{
  "vocab_size": 16384,
  "norm_place": "pre",
  "positions": "learned",
  "qk_norm": false,
  "bias": "none",
  "init_std_qkv": 0.0204,
  "init_std_up": 0.0204,
  "max_grad_norm": 1.0,
  "warmup_steps": 271,
  "batch_tokens": [32768, 65536],
  "dataset": "wikipedia_en"
}
MLP neurons of a small language model. Each row is named by its layer, matrix (up: input weights; down: output weights) and neuron, and shows model dimensions 128-383. Each number is 500 + 40 x the weight over its row's rms, rounded and kept within 0 to 999. Numbers have three digits each.
Before each neuron's rows, "raises" lists the tokens whose logits its output raises most directly, leaving later layers aside.

raises: ".;", ".", ".)", " (", "\"."
L8.up565:479551464487494547433541430501458484438471506521480514472484474532541533501515508478511607467507519515541469502455483497525448534450471479587562516558474494501534491557505577518572578483555524538554469507449528525464479458478482523525518550470484525502453510542587534520514503521514510557515465536567485476517493543419505527476583551597558531520459518488535548501584562457481462571440426526536509496475518475480439498564537536451489545479532532510494555488518479519497501516484558480456447425495547495514509554489417470445464511464499569460458491490539505492471478562537550498545499548453532537547498491473530450414516483517440475550440435486550537452450471503469464524511491478487437470499513427510475561593560405509472494523527490597511505587513474451531469531499511
L8.down565:461511517402497539583465481554505445509508538442465519495521484455482532553543514430470544462463515478535489500455474505480532484519586526480460464504510522447435562540478463512531473567613489489451568464553545468482505533551513491482544527446533569467491497526485534440504480437454390517448435515499499428522580478554377502534499448553492490532585481540515502560496539495489522486543537474589527483515533471492451500464550580494558398503488518499477534460549547509457532521526510452471520443491488533438504496524506523497437524473442517491498550541460440447448595484491372486442448539500536563541488517485498525486506515535480551536461535538554444515533412470555449431463479499478511502446521498567506527449521429494523471470522454508421560495550517521508504509520438

raises: "\n", " His", ".;", " Winning", "A"
L5.up1300:478431509399533554446439495511556477501519524560427433491546484497450551563497499520492519433547462504499511466463547567547482464530512479481515477473505528486486463512519531533555491416510497493515543513558439596540491533467578522471487550494451548583546555478495496455522529442525435597503471440503551418484518459431505498390495502476518462543425483427497544515530510518504445447466515493539484476494471521591423508487473547494467542522495491510523454474482564507482517502589441494466519493503485493429501464504491440392520463551539560544478517525534531475533542584454533469483509560491497399506483515516517483472491507469518523512544454490518462523569451556481467493517407452461477517500488513577512500492508423616525585549507569536471396534531472503531535518481549
L5.down1300:590551502475522458554528504549472535500508565472581506464502490556532488488518486496493544474487596456502503527536437539518505524404572429467583507518505470473528499502474498548518472553467570452427484506503546487495489513622481564486476543426503529456436476543451562492531458508459469516470529522491477543516524556519478535532470532495469448524519500493489497484519524498494542478480502456556438559533523474569495603495590461480576492510551496498477565572551524444442573500455462437475464502484484467515491513490495553599481467535570485518465486432506509507455517503521409459439495449474495511493462473481416515544453564571512513496476642525431435450437553458530469511514426461467530501594524485545480541521522544460456543594566541507463476516510508487484528526506482

raises: "medi", "dr", "ind", "back", "ors"
L8.up1386:537472461432452581463510439497420477439535556464495428494533482527501481530483525468359542520458457470545491465419450480532541515482466499504526499527476523479478499466438539562498542500459524504503529538453417540517432460448505519538487512491582544591541531440534515495541575486464490471524501537523564493450507510527482546454508546552570526606511555463486523477471495500559524605517465532429450503523496550505521478428475482479463455466473463430512514438495509531482491518457528577527444534507495508460562506483501441506470543481575517548530538575546438456488580481471521586531500580471480407455460465622452453531468516503439505501496509445471487503545449502426544569553445536492486583451461473561453494541503509519479534552472580486540537476558495487507522436461562
L8.down1386:550507518428510545488489459491549505513536489488458512530476500570491514478768514476479536509547509528422519451488509523554481482505523568504503471441510513476561557488508488512544459492518513513407498535470488541478542472447469517514550482474503542497523488486553548507434525483515512504577493520479524468451510517501493447494482546505473473460480513508512494559480523445489460537447507441472510508503452527486537549486476492467482513483521513542494466485489488495486520545480470497436522526553505541468505535506463486400492530528428487493525531497552477499509434437503274472470437493516489478465499515477511521526505481493531520557545657469240535529492467502502515494541477513421520504500533521490479500467472510551556514532481506513518477461431514478534462549469510

raises: "over", "out", "back", " times", "down"
L8.up542:485578494514562456531466482462556494479554541518573446508466510502457503509441452548458497477488520530541525509530514489504558493496519438562502492543495577545518475473447486460470489439493544521547427525482505513565468528454482415521509498542545507488465457453438543450494438563476522473573531488578518498503475475473504531404507543455498459483530534509479518496496499453459501569535507421491535515559511624501419530463486530463442550500475485490516487387523563515523454501541488538482445453503413534428508472489492452457462453543514529518529483513525563491492546456515508565482500498479493535546432487524482477494448511517559578490570508509487542491486585488490506564449500524450446528541478497550455512506538492492520486464517518572497444463437460521464469550496516
L8.down542:532509496489525490468536530465524555543498545527485569570568500503501452493499606439523465507456500489536462501459505466470499508471501561544535428495552496506509473514590540520480520505527463496491515571502478512501465494487447541511534340477562487523465455565544488543515461468486461538507520495486474576529504601487527421401492446524540498488523492482549496450488542504481465483508469510483450565516459462491485513537542541452446566533490517452476501561566518470522525508511505546505499447552470407505535463482505523507513486536554511535467508525451465485506585478467448458491445444495453545502512565550542454474499553516474517469465621548532502507508417491569536477451537465461525570487450487548537442464519431511490459495516565573490462483437503484505505532475509

raises: ".", ".\"", ".)", "ody", ")."
L8.up500:482486544502522497516423510538515486438575571457564466459499492592489601623520507603533528458475429492474585418389432449464449482473508505486522465427547439552565501492492499469527521441534477391520529476471477425555518440526552542477510539473508442521500549518462526457560465444489537496494450491453599542494451500494508509464506482473478461563544580466497530501539562524509461474497463469476510412470475499495478538531512490477500528475503498566444497502567473460543556468498521485524536440484513557470594522490573562467419545544504474499460539484535400496555515595488511482553538550483521482491525484533527471409495525431584526490465501487488474432486476438477519524484455514436543462510439501484482458507516468520503586485477513492585567450450492429514499463455484
L8.down500:452591442481449486492483557484478477505521491499448474454496485564455537469615537578544507467492538475510548491514516505484503441526490555496544536491518552560488538535480510515492413536530537502432545534526467406434433549461470508479499514495592488440534495517480524471533467499460529514619445534497477545453509467487453532491461435532519490539551542545497547438562529515478503476527559438544472505488540502504465467585395602583511432495535513473528517523490556457493473469527482448429546437514506513543475472502536559529413528498481510510543529443522471514423550441500401536514463435501509536519517544451545535502504472554472538511518468516493449516559489514554428439463497560514511504499497444580484509472418493422541460519454467449473577542486563522575517551449528

raises: " ‘", " '", "\n", " \"", " “"
L8.up433:519512478480562431568538486526521484474524531506516474568520483494493489501498480555504504497463498491527544500472514487462529574523535492521480483475520453560557510528516482508420479487506546433421530458550476520506416435432559496494476514473507510514534443522505521494493491545485474553585478451513520482464574437536510492450486481550455451525516509556494490529530518446461486518497540507521489520510503489537464539430450523480545572518484451460459456529470470535531533474558540539479472463527520500506547475531479500433534511500490539443460396513502499499558461565482488386446483428593475525559446587582516489491549406470519433586534487526488559483535460477534530511486435502514557529494479559520468488535539498528514502456546531502475525451489460515523458471560489
L8.down433:439602529458461444577532543546498433505503535444519533501490480509459470409495550540505471460520574486497528431510462501532467501542567482487453519452488492548491481444486488443461417553492545543538524479463491455483462516501503401509497434534455471485543500575519485450545474554445518416480484482500457496597494498486492549552575488575453509527518477477491473548551468452449497447535444507480483532504506496584541512523478483547530507484447519447528488510529488572501435466540553483482456525424543511473508488501541476480480557467513448517563444580449532479473456548529448460452486498502472511486563527543446483471422544496457580496446530527532517553522532475460429505579436559558488526449468458486462430497554617463439480494502545521490452481490494499501426524478506

raises: " ", "ić", "ović", " ,", "ho"
L8.up884:454517511470553520494542460491496528471504507467540476433508484550480551491521452488530502406559538513467564454508470443448473592437498526524589503534509380547584496549531494514541513508544485520451543507533495533440485441459477523596477525427487491531512560515506428515516521568471534509604440419465440484479488524492527491502495508569516498535433500434454488500489530539446467499457532546486450458453503531460461577568483443498518543438526471486517508531468457561483472547485562476506478470527512571470552473531494550491448471509473495481470466475520430524518490516494483516500478522474478522483405469516529536544518459467540474541466433496567571449541525444498560500494516493567463482539485541465533505566538414463477532515496451553504528527484527513490510510580526
L8.down884:472499455550405571531494563473475473517550512397488538483506498572513545505700477563495446533571510428466553466500538534520483498483495509493471466526443491548466519528439484469504542537478452577460504561507531508443465488486469449509432403500520481424535467462590553446542548537486458537509482544451489513541488551458546487538548452440446561484488498540494532525503592517444522495512583475447458525464529548463527479509497466479520492535495496504420498497462468432527476438461428528563487517508521500555493477433552436494461520518514462526517490499474414600535537455508395434513523484557607475483490524465554535522531497479524585497547502435473517517422534434513474498503544477506454453532530489469494524502533500525486504423524436504486487481496499485577495523518542

raises: " later", " earlier", " ago", " older", " prior"
L8.up264:554507468496466565505458507488567458523573485481469509427496471491409529471483531544491489434473518575518524584486521536531523498502515551454504481470456449547448459563472453476485514536469535466492517531556459493443450425551506531569479520552460513459509522467553436425513504593500431516506524485493493444486464480496498522485480457473484469544539552525492552441502497515466542539544483464499560489498464484516522466521488532432477525460512490517492522502455511533573510566472490492490484507551426509477566479465400515430473520538587514461457560423546501539528533555540551503414480523505524484555518555517508528590547528545465436515549511468585460531490510540478545560440523508528539487445475500438448562450477474506472488489469530513462459500432544522550521555530491
L8.down264:496502576504521528527454510440512517527492499558456539547525417454475508370531503543487515551434496517598525514469467537519527487455529498457552526558481565495474480486535449468480512519484563477473487438536467489506520504514529497552513481511464431409479445500488452502566530578531526468405470469507422427518490501548532552435437475505465452513556473435511456503547443543467508452468566534486580505489527421510573517478500524496487523472553446479454551459499464527516410556515513513489492467506482606559538498486456483543501527533645513468525489485513513535478519525558446490450492557448504557588554533486508496558435490498460516434553540368427534516559530475478467521481472506543460431484449431428526549494507474520528525496494466535456483501468451487506455530501597

raises: "\")", "\").", ")\"", "\"),", "sk"
L2.up1474:541466499477534546467524465489440532504541620493483474421516462487441561507439498553530524523456372558425511417518503532550536500583516509460502497518518440505511426530510489520509482500465469514545519516509517533502538509410476455507491552500482491533550527500525514468537481484509425488514457532479529440518547482443530473452481569523486435483459528530524503507488527498514421496455506533528456405523456451480439495469488496531498497494615414510546510508513490510428483566458517522551433594410503515493529501551552412513507555514463546415520487497498564511530499534425514444522523497491484516521534479529535503484522471454517514503563439494504526486555407506455513544541503524485501585542494498565509500554529463499568552513492531544431486449525531426486498501470572
L2.down1474:487491473507512504475516434541523503483537425552553510490500511470559554555504522521454482469552477505477567532422488449374458507489466456397479396464498537504523504524452438494563490513554517530469479513530499581371474481529537500491477534476521462450572499490480483511499517465482477507487513514533505424455527556499523537508564448442502506590528485503443473490566535553560469480408566508527559504535514471512471470549501539487524562518539528515525445462468539546493530496491452522446508502540524475491544509459501514502529499522538512514510528553445492553528491573506471504487442531456531495464501486500516467494509509482509487503475501535330510486484432450490477474483469509562521533484480533522556520524438459435524523496502520539424484457494513527473481496495461

raises: "\")", "ly", "\").", "ty", "pe"
L2.up1357:522427535466552542462522471451460498506571587494505392433519457510505477526460487501527599454459477571425516495512493539477513579500544447479505497539513454504522415500525447532515507461499532472480511506512504574465488554457510534562528553521456526544464522468576521500563536440495468545536513464502492438460519487473477505416552493471465493521480501479511521560460491435544444453495558490541544487509490500501465519523537522548447459505580480496539422522495528498411448490462494528503484585494508527443529500502471469455582532481535601498509546487519481470519474517457610513544494560558501532489478484462523513464542497423493536496545427501544549475568485537346531574488504505482521532565467493596466578545510456494532575474495555557443504484513584501553505485532491
L2.down1357:474540464519534491457493481458572529462494441467443456518536447473447478517472523546472514516545497563474585594478485531505441497537538497571495480565486591491394487452527504544489497447486502538548530495469540529489491501532510439578518475479546464482457570508509474527487462504573537477527527516557533483557494467582542536568492519533484494489487488420480530529489521492522455501564518556469579539501532443514398461482460513481460573524546494503584411530477555528456435386501419507488486477550478514509516470529504547467544451445525502496507546428543432488517471494510529512524492504429461501445501502588533413498517501485547490497403545491532480490488506489528555514556526516460410531472487530481484456527521523457622507504440512502515457489529545542499458496482426

raises: " December", " January", " ", " February", " April"
L8.up551:443554523535456541518471494516495531500471588462489515498556491602480547498463544463509513499458443526498558493492459553536475582491489478547472490508372461466500470558506494517522522469545453507431391546505479519515468405503486535504488499499576527567522506471512502449513465436528476509498502500516564497466503577493528509532500479515504453521482577451492475409469513463469505519456524534533516477573487513494457540505488533501433493509553493458414421438458495548461517426460447559516485497440493553511540483508546502498508506515467530474508421418543453533546505556456570510485504430481479421486555470563528516491515530424512483480490450526446493520513555484444554549478482458513567497486473468593505531561530515557549500468499543460569470511561515494538465513507489
L8.down551:529523457479546484468496466666553529465469453489440530482483469494521524566527449516539443557525472431478526493494577483525484444609450475599483503500510522534482432547454558442454467506454461462483479508506495467502502513511477504560482504446471493445487475553536493402455456491518580611506464483437507538545441436512503500531471576505486526490466533542451524483488527491468465460560496489469493484563537503519524554504486584416542514514550457501472458472538540473537451484557480559536546501475505544450503480501518473406490546473471471534430502502421437538513482487492444593523550587481527468536474545484481579513476476463555458511484530481521557449423454478544528522487473517567530491481476553505462452484489405490488477498459489550484497517460514534538517573419503

raises: "while", "like", "ce", "ened", "ites"
L8.up1633:557473623466445517465540523462564491548530489453485537467495451558457528564506495539494533511492479509532490543488422488522543487489495439482540433482456425583527517553551492453533437500547625492482519525488495488465520473480547522521563507509520553554535514480588514425425549613506507548488430520522552503458536507471545489528522508494515531495563548536480452616576547522453516509455501475513523451462430456529557519492538505501532511435505481486441528536492477535495479544485502546456490505498441574509490502531511540499455536539484476479468456494534523478469573567550496485464439480477571539544550464495487490522568538493499478489530471546521524442462495539485524521561424549483559496487397423487505544446512412493493502491557571512486532567486545486503503541539437
L8.down1633:496419455522485466478607451535513446482523466519487492513462457497500404480650601460500527421445505470511524459501459491378470497507485452496478482538496485521530486548500497514500606424476522516446506547500518523529470489541504500509503452546528463555505434522510559493549518491501541461494419462450442498467510525563511527441513549470518521486529518485496453434496440484482493431469552452427493546560471496565492555485548419521529465542536477526560498578416549530465541468443542407508467538539440538510452496501525565496528464490498503534514549460508512499516483514448428463575423484489478486426557480517453511550501545531529483510491403544441501506499568501535485601491510498494536535506541543469499445551539506522529462560530523508464540476527526465499512505554486

raises: ")===", "===", "ative", "atives", "===="
L2.up197:535429549454506512538508506538492482514536519518422435462440427529464513505432471495481520491518431643501539483529545549522449502471453486450506515524498499562392516569496491422505485503495452549456588500572484562503483479476486509501504531534502530546521567472525501559475523444528494481575473467503548458495497543524523479450505563453533470551463566471504525467497550412539507510462481460550461413500489607517408551468544406552465534481522469488526484483529576488469491568494511453487413472495564511523534461495554470497493493486506530520459538536522509473477502485449555461505492503518491553481534484500570515488481493460517476454526388462520535528567483483484482534498482461527518629579532485548494504489532484526550575509485527483535482505591505539517468540525524
L2.down197:467487566562531469503518539427510505438552472532536466542427519451514519552511457445489533429492556493462432522448447508470465572476454540509488482463465546413530519561501540549501535509471490528515479533446477571455494481509413437522492454514495570530576460545483518543477470454520480543490501505494495498591562471530519435422499500450529467489463432459470472517519528483551513448447528551542402482494502404469492532534540494521495453499522538500460455539442502525506546515491476456516485569511496468528449515549395502506489545504557502480571485464530468491437484513481498501525446547551471489575465560494463567520487552484624520542489540513530531557509587448480491475526565513469491458506457473519556484510554459420517487495406441505423471475472520504442588479533538

raises: " whom", " are", " whose", " who", " have"
L8.up1645:542405498535436486441538493487505473538527471572491432506487429512453501502402462482470591396437484536457468503405500539467513562475539507440553546481434495504494475518499540465520530532513520535559528444552485454526487551518510480563505497511498405514460517497528461479545586486515509515488500532548493476472494488489498500468491420440499491483537530453448574472471534442479503492480432540477526496493499525532523458479507480498457598455501491615501416525492503561529466524511471531465485477509459483467508550529540475455425524479594551479551450509571507425529569523476524509542534568547410545510481573486509522523514505517491423522456496446436500512464531507508498536490505550478478566434499502556398536529456531475489513509495541505504504498535509491518465482512504
L8.down1645:488545491548446552488550427516462540539454511553439559485442524541504515486526455487416460521465492511468426484433519552529548506475514551564471492501562522513441518467527504469561477595497435530432434509561541463463505494530447464482511393554476541480439519448539490479513531489436493528541484570458478530448529497592544592529530560604500506481489506431494505504492576469533536557469463512451503510495536426469469556474559502485495546564495534569554503492494479492530494488500487516511516519517462549445500483488496420459513484458468521417519502471494476564528473503580475520458467530517604527498530485413383552536474453576481511523453437479513494511427481486519529554475515514522525541493448517492498506479506469556508426497520468493566613493555498494486506498526440

raises: " are", " were", " have", "om", " their"
L8.up234:521420500564533522453443504464566483472530493568487466504509499489466521455493470499453566399489497513479470526499518548481472579419562469502540510476496499482516451486450494447469546537567486490495502460486443528524457577522521607526495517505477458507537485494502539458522540559464511523518549469501523511501601525456472508471485530462447475483531505490439531497514569494430518517485461500503512528512484473493495496553456521448436648494441460487505515514535506524511495453488554548458491443520504507516538505478458460436424530518506535447523444453497489538498496523530562465543393499511478535472455535563469488530475524485464389503506491432506493507514515514517543546477508563487568587383502443518448512528468547569425484468500520545508533525594499518476509528520449
L8.down234:535468454466510541491483463449533581527498435553532496465512542557522533487468530554497483470403505604504542506502492457471464482473439441388500482579514506471451476494484496572547449474555483492463568451523489507568531538524508571449589391508484491474432482488468421493530619485483503473457458439477524531429487407546537450590481507464477481492552467472555541513502482429548470474541530483534502492501440432438529456495448467493447528496473520513521522499507452437539475537521523527542518530462501483523448564482435526489563461520581450524501470455438477520497504480485564442504575497524557595445495545526443463481489555448443506469538496459505449456473510439524473527470484484531456454518471472479456531492541511453519463520465540497543495390490486459482503558530498

raises: "z", "lin", "line", "field", "ack"
L8.up177:420418486495565503471484538498464431456514572574517492600487505522462507394461527518567557522489473532528558545423463522534498490492509534498517553525485418434457535483425483535583507511475446534497505478463512499441500428619535495530476512499462523414533524449531485510569525484481478528582522518456499534469540573462496550505523556506459555511444534475552597541515515480525504466472491483437426505549476505507475563505513444530501567387532520499470440498445522463514477518458418487540427550555476432510507543492470459522549558557478521463562502514531485539556550561404520479608499538527481541417508493514558543510533493518524471492539406487453510528442481426475481586510532502521501519458475502428551522510408531513543544443511485520535502481504471551491509477506515
L8.down177:485504561477519499519498498396562535509516468469480524539481571466497498533596554606438485571485526471483539525423521466514525499447521500497470426516527502474563541478489465501489468487530434500513443536492530525442461506541486436447492443502435475461494499554610485474429506487510589469460473475479499598535581505471535493461572459573450494445489423561510452522510468500498471493504547517515575521547493544495528407469470439517495488561439418548508473493479455515493463539491432512552523446544465429499483524445478499517531457487506541487480567449529470501523502467469450560544526525508495505456508544475540551436491568513531513493462489492470559509488478500536532504494546552582526487484453530553505445524459495484537495467419427446528495469468451522499484459551559

raises: "\").", "\")", "\"),", "”", ")\""
L8.up1024:463586446539472537554495432440507458469523518406485525484511523566536462448510550460488523468563529481520517483456505484551498557463520468542423491373494503468465503445535553469513483522564415502470514509484554515463465510541511466592447501495409517517465526486486425466559446548538474545555522530567486443498519506551448591446516519503471489466510490523480499555537574451505501548474505528517443520515558503575517562530556530481534544474609603535486514522505555515405535424534375478511511451506470518480537545592533490463426520501462493470497525517573427506552485472501535507398443480482493574543523520469509532467499513534497484509484445486465481563520435430488507420504520515480467577497469523518547554458549507502502470578525470528491514523534490484516533507478485
L8.down1024:463512467528511532528437480480562476521573436513463561548473577557479458536590538525454528476495516475495489492435500478480486496590508506498464546399452522474438441472519528537525545462519463545534500522540490492492520495487483503563424263522466526539497536577543457409465526503497478564552518452607462379470468596496483489444480535490500470592541467548541465530443525499517448493449500469473444436494453502508445490539428569477513495475532570596506479522502500518497450505493497493544539457515486468504564479537461460466503504475488487544487497414524483510502536536476494537528498517493446487485499540552522506515477490521543461528497550518462506505441443481520573508459578500482457558452490570562497475468502462518511481456532481452472497525495487472458478535543455

raises: " ", " singles", " Result", "==", " chronology"
L8.up1142:455537460395502548533574488487462521483503488496475484513500503536437494532476437485473477486501455524516491563392609597536498492483451479469499499494494494528456513458507528478474481501483478454455430492545398483554463461557466533569464545476577563495473537488497532465491572473451396497505487540493537559555439492526484524532549502519511472483497500471524571509496536521489533504510528527461534411453428552530493555447456436497497491406465537527574470533478472488378468505464474489455390508426444456505478507455500403483504498493480464475468453502489522380569514531499487570502510432449476594503549531567486538528556493479479477499478440516569467561457520515488550522509504504452527575495548477519490520491470546555545521483475468488448488481519580526468436497544497
L8.down1142:419590478507449540462465511550499550523452503491450498470421409453530504468517383556540474529465567538542541590459505504506416504581472502458432512501516566487468481491507522485518510523484516506434473590504521441463522501460499460532448498489547462473543535519549529526475536530537443476491419512444518576497479511503498459527541474500485528484427389466520551557536515463523517473489544492429470480530453571478464472454519422533501520484514536516598572507464542451438531498384467499485503490450550497461446453511542601501490516529529503542477543456501475479527576483514429466547522549574542491497452448508545541503490556529493505583545552470536511535503499562479504503486461482434440438555518529539519430455503457525519432461463508470518496428488512467446479543484460

raises: " June", " January", " July", " December", " September"
L8.up1067:504485474477509494548497399495554514519509534431567522487539522536496511500455443487489521513474403487556468400509574502522481513614477574522513548531407503526529504552452446462503502407491470521510491497485457483450432499531527514520489519559536533600529506542512528518447523553487521476484555448494483473474448527498483547540566457453507520486509518495488493413491518474443476415514475480483505481480479566455514610493521486488480469463467429474454498466486498458542501516511381485463555468465488530494493555497422481485521399527477500528563469480494503462532549515517593473489506474581449464498435511472500502483566459528569490558498500457590525494583544520515590480431417530510527518544451500547517582536406463446492512503459555466561418521515560468452454523472524
L8.down1067:501535520480537537488508491510514449507525521475473502480470517516524462585434510474506520532518530463481513491551528488518514506535493471441530500461526537501533519561449467506517526472527465518468537542465432599485494417483479518541504362503494510437459508492529512499496577522536540574507519410453522497405520433567532441434518499475471542507504469485455550525470458494526511473457551476507414448550517507555509560484441500440552520452482520511508557504527539448560549541482459548534551518483460543469486495466505512461484506532480506451529497483519472558530480523503536542551548579519601486506458490510484571487541454495543487474416561504423543439429489516556442553485487537521522512469503567530448525410481447496531429506559466414454505453562462498487495532441455

raises: "tern", "ved", "ua", "imir", "way"
L8.up40:401438507468445505534512447515583480514506520517559525462470464563448477533496478409459528594394513502478527497505540481430513482570484523430491467444521508531489490501513481505496566436492487520508451491573491414474463495472541538518470541461529378551460559508520581519549588480460544487560469433520481498458522546434553505467566498393508400547562532447518520453478476460494473464508510507381459459462480558477502511507459521533456484535519524559519460498487479514507486475512522488511505539519503581488563526528458508521420486449474544469448543519534468463482513568524487485524517561502544509445571581514532549528560504546519473443525441453599446541465460432516484557468472445438504473573461544490493521506503482462441543492448510480475471496512532543494542562431525
L8.down40:487519548514532468472552467429441498529469518531485505521489498535507548528536502557536451536540443500534514581462521453432578461482493503495546523557536450522497501480464548446476534479467533513530553515508546488473484408475522521439518549429502482590520510417489471525582557506530454518464497482495450514467548566561472531452546458411491454515465445486548492477530568453538520479549608504517562533454466551501548516423520477497564481411526455506542457445460516452513511572497492456454538516514492446493503443469552589535508527481506526398475469505531432481479478500501526476472448533555501558532555455468521484463401490510503579581522459550527469537391511424512444483452567625525521522474465457462451574462458413541519484557466409530528490510486488498492496495448491

raises: "i", "li", "di", "th", "ll"
L8.up700:448498518413530486486513336529523487480497563567481460483518486517483540478457449501596562541473472508452584476480531493481473514514509570486518512456485505514527519560491442546468501537491439398437442413438474586501432494454481477488487502589490527497457577465575502531458497549503475543564409530502455499515479538501520518506468519516553542532483505541502528529514536529438490533520539493497497492494487498479545493494479514519508504508504483513487443572453474449480480511479510528474526478467504482473564568487528424484473540484507541394518471501495508479547473508557516515470542489421547495565495492536541466516560488522568423453466495447496554512509594511468456513501526533547414463430463589582439512443535530472545508482504480516521489512529463479533487521557527
L8.down700:538551482562477529525460538485544492462500440523529469503510544556436457494627550551527536620433496420466564510487508479410521535521538527473499519463540480496463506498531493469504459534532514508493514506452512581448480505552462446519537341518562534499515448512566543482456511508473506543565477524441531525514540504529519484512452413520511538523440513512478465519514560581551489442531545518470470456490573530503482535568531524492468577499477508509490537554545472489564465544479573550490529578476536459463512556518531467475505557500576465478496463498461451535457537480476497485432523454445533472525466562571498493497490539455556498446498469481485431482523522448480483503421569476524448515518536547490418494528486507539444579540540472465455487525472468436572496530510560

raises: " ====", " ===", "====", ")===", "ays"
L2.up459:535513497457517524501504512472483483481559531514470513472536459466505497519445503500508519480519506557432525543511529539475483519482482442475577500506421441566430492572472430478468505457497534530452536547478500517509456516597473473542482623479512549562526553458523471513559510454513419498503518488629560431499508557518520520467584575472532463519427549450514535465512507517490446442490582537502487425465468553545445535452437518516403471460578438477517483447496531487401485459561539469448440511479468547425530483471488478465511503521488491452531501533505518436521512534462555458525481551498478513503524508530552512574507522440496467450525412505499563531570509518429553550509432506492531532529543528532497557573458483519534563521501509550511541509509496524533501505515460
L2.down459:427403491510464409492501498563561467473513429478508478470458488536517510461446533481522479449457511512513484477527556504443487533490480513531475542586520515539480544495516481456468464498487536524481504520499445523478492553502421494580492509499566489468519507469399484578528484569488503531546534425457509536535564526533573484488517458526554601543555500511439496493508550451497541537540471535522442550470507518453571537458417514491489532469411458507528504445496507557485429535489491479467492509467421521430473532573446582501612486456523480519516552477453482433507509539560541486447417527466512524544432507529482524491474429510546483508565559468526485487562438409546435492509537465484575498494517468518569527494598524447504477448490429526469531549520519493462456460514545

raises: "ial", "ius", "ians", "ium", "io"
L8.up113:589550495462504545502458519437557473412451557531537478502500508521518505481490582548532582533502491547485541483514546514519496434533565507550475463546474510491496456451460536560517483516498490461486475462461542545545457461480470447462543499496534425492533452492526441528456522487590509578499501540556537534522430512473482525525497552542471475524507498491478523564485535468444488504480483513536464511503498479541422532559486446516409552473467529435512462512499471563460466563542516527487524438448504531526538551522580409542448477528537480570424494493522550511504431507496518493540487537533445505474500518493457531551466541481470462469567412513530448549571500474493457499526501510546500521544520567460537501464511440534518471498537522529516491509452471534548539490478560
L8.down113:494484426538541513514531487392559471499513457472449533595475534493429489554550428455476548454517503499513498501529497468438533510516472510422464500498434424503566479516493532541489487606483492447560542494527463485442496503567515543635526376488502466540488424507498521460542570475513550457519483478499551491469437516460461497472460549519507537538501559544444570513510499485529462454547499544482536499507571484481476521459483576453484471440493465495503514401470533500501430491508513513464443547568505492501564441610465485493531495503542544461573457466474572512547522499539498477473522486520517560487497533522497425521513525551524512498445413532526460455464520513481501429510591456547503467530529514497448498444509468432511538533450473506579557498540449538445470479533443

raises: "е", "и", "uments", "”", "EE"
L5.up1751:515448552479519532451518518484491520469490506499508540509445448511468526501514523474511495481509433477405524449468529493535493494541419468529488512465490494452496492420551521508511547525473518499472486514465500499554475532509499457487455532554505479473534471516549540546518547498577470548517446379538510508472498495524494515448555438492500524513527486480478463512461512476520528487531487494478531497490503524522506493560530497539490544526524467522476511477502585499538445552535514458487518494502553541513546570558430430485526496470535464487476550395507456511457515504488471497441578486563404501454472480480542549522437483513492459524444492477455528451538515555566584474552493500529501525581530534530462523564465528513512546470480527499503492539514561511567468467468486
L5.down1751:504511491493460554507505540489506493481532490469514602462561472508459541512712494463448529522548535403477539493511543519487511538492504501570529520569509502505566565514470512493537466490516433497525553540463530564516504503614474426532524512512508545428472536474473527509496448470466420532532428478452431498556487520521502531542548469521502502523556501467514570460491487490545511469492490441483503531405466483532482515475521473495446522435521515524475470473476522503523463509509527452504516452509447506477519541440513478508476467496577491515536454496507459458444463507462490439585477472517481479471499485555492479505446530533528513513477667409479489496564550436541526477558474565470509519543487484479510513515494490451470463545488530523520538546439446509521451494548526

raises: " |", "o", "ed", "aves", " that"
L2.up1724:484513498412570561488441525497385522472518537440538471516519529465490516573429505563502546504407493591530598463494547574519503532474463446496565427502527496486483468541458411485528513435516470434493481608536480515485492485514532493524510568545537557540543538465514438513494491450519497509582465514528536457514551478473494556352464520529572510545517511519448498493554559492494456474509538539480593436491562512497423457531480455491416493536566490448449497550476577463497526543480526463504467492443485505490502490470481515491524504460546516472490546518504507424516519506461532443472487549542432496532503418523538501455502551389447473535515403480489500482508520502533579546554479491467525555557468510530491531539511510434561526509506540503521483475533490502525511451528533
L2.down1724:503560480542519545505473503532511469467466544548522502497482494564538480429480483465513472510517512456554449536504512436507528516569525421480435464587463493546442474475519557400488441576489460554538505580461533498492500411585521484456534501472491526466558439476504550521501455546491457594465538551463525449543545460590555519539542506576492527476465472480498532563537489468439478487437476470570491544499484419513482480543552489460529492509456495504454452508549525490501530462522585518493498535490444551463470461460506495547494487432506523517502508502489505502506468449500484524505448396518478565555546504530480460480375492539481486469495470486436495592434464524533509499480497468553513500525547454484559535426456504450540498476531503495573518504488475516541553418477515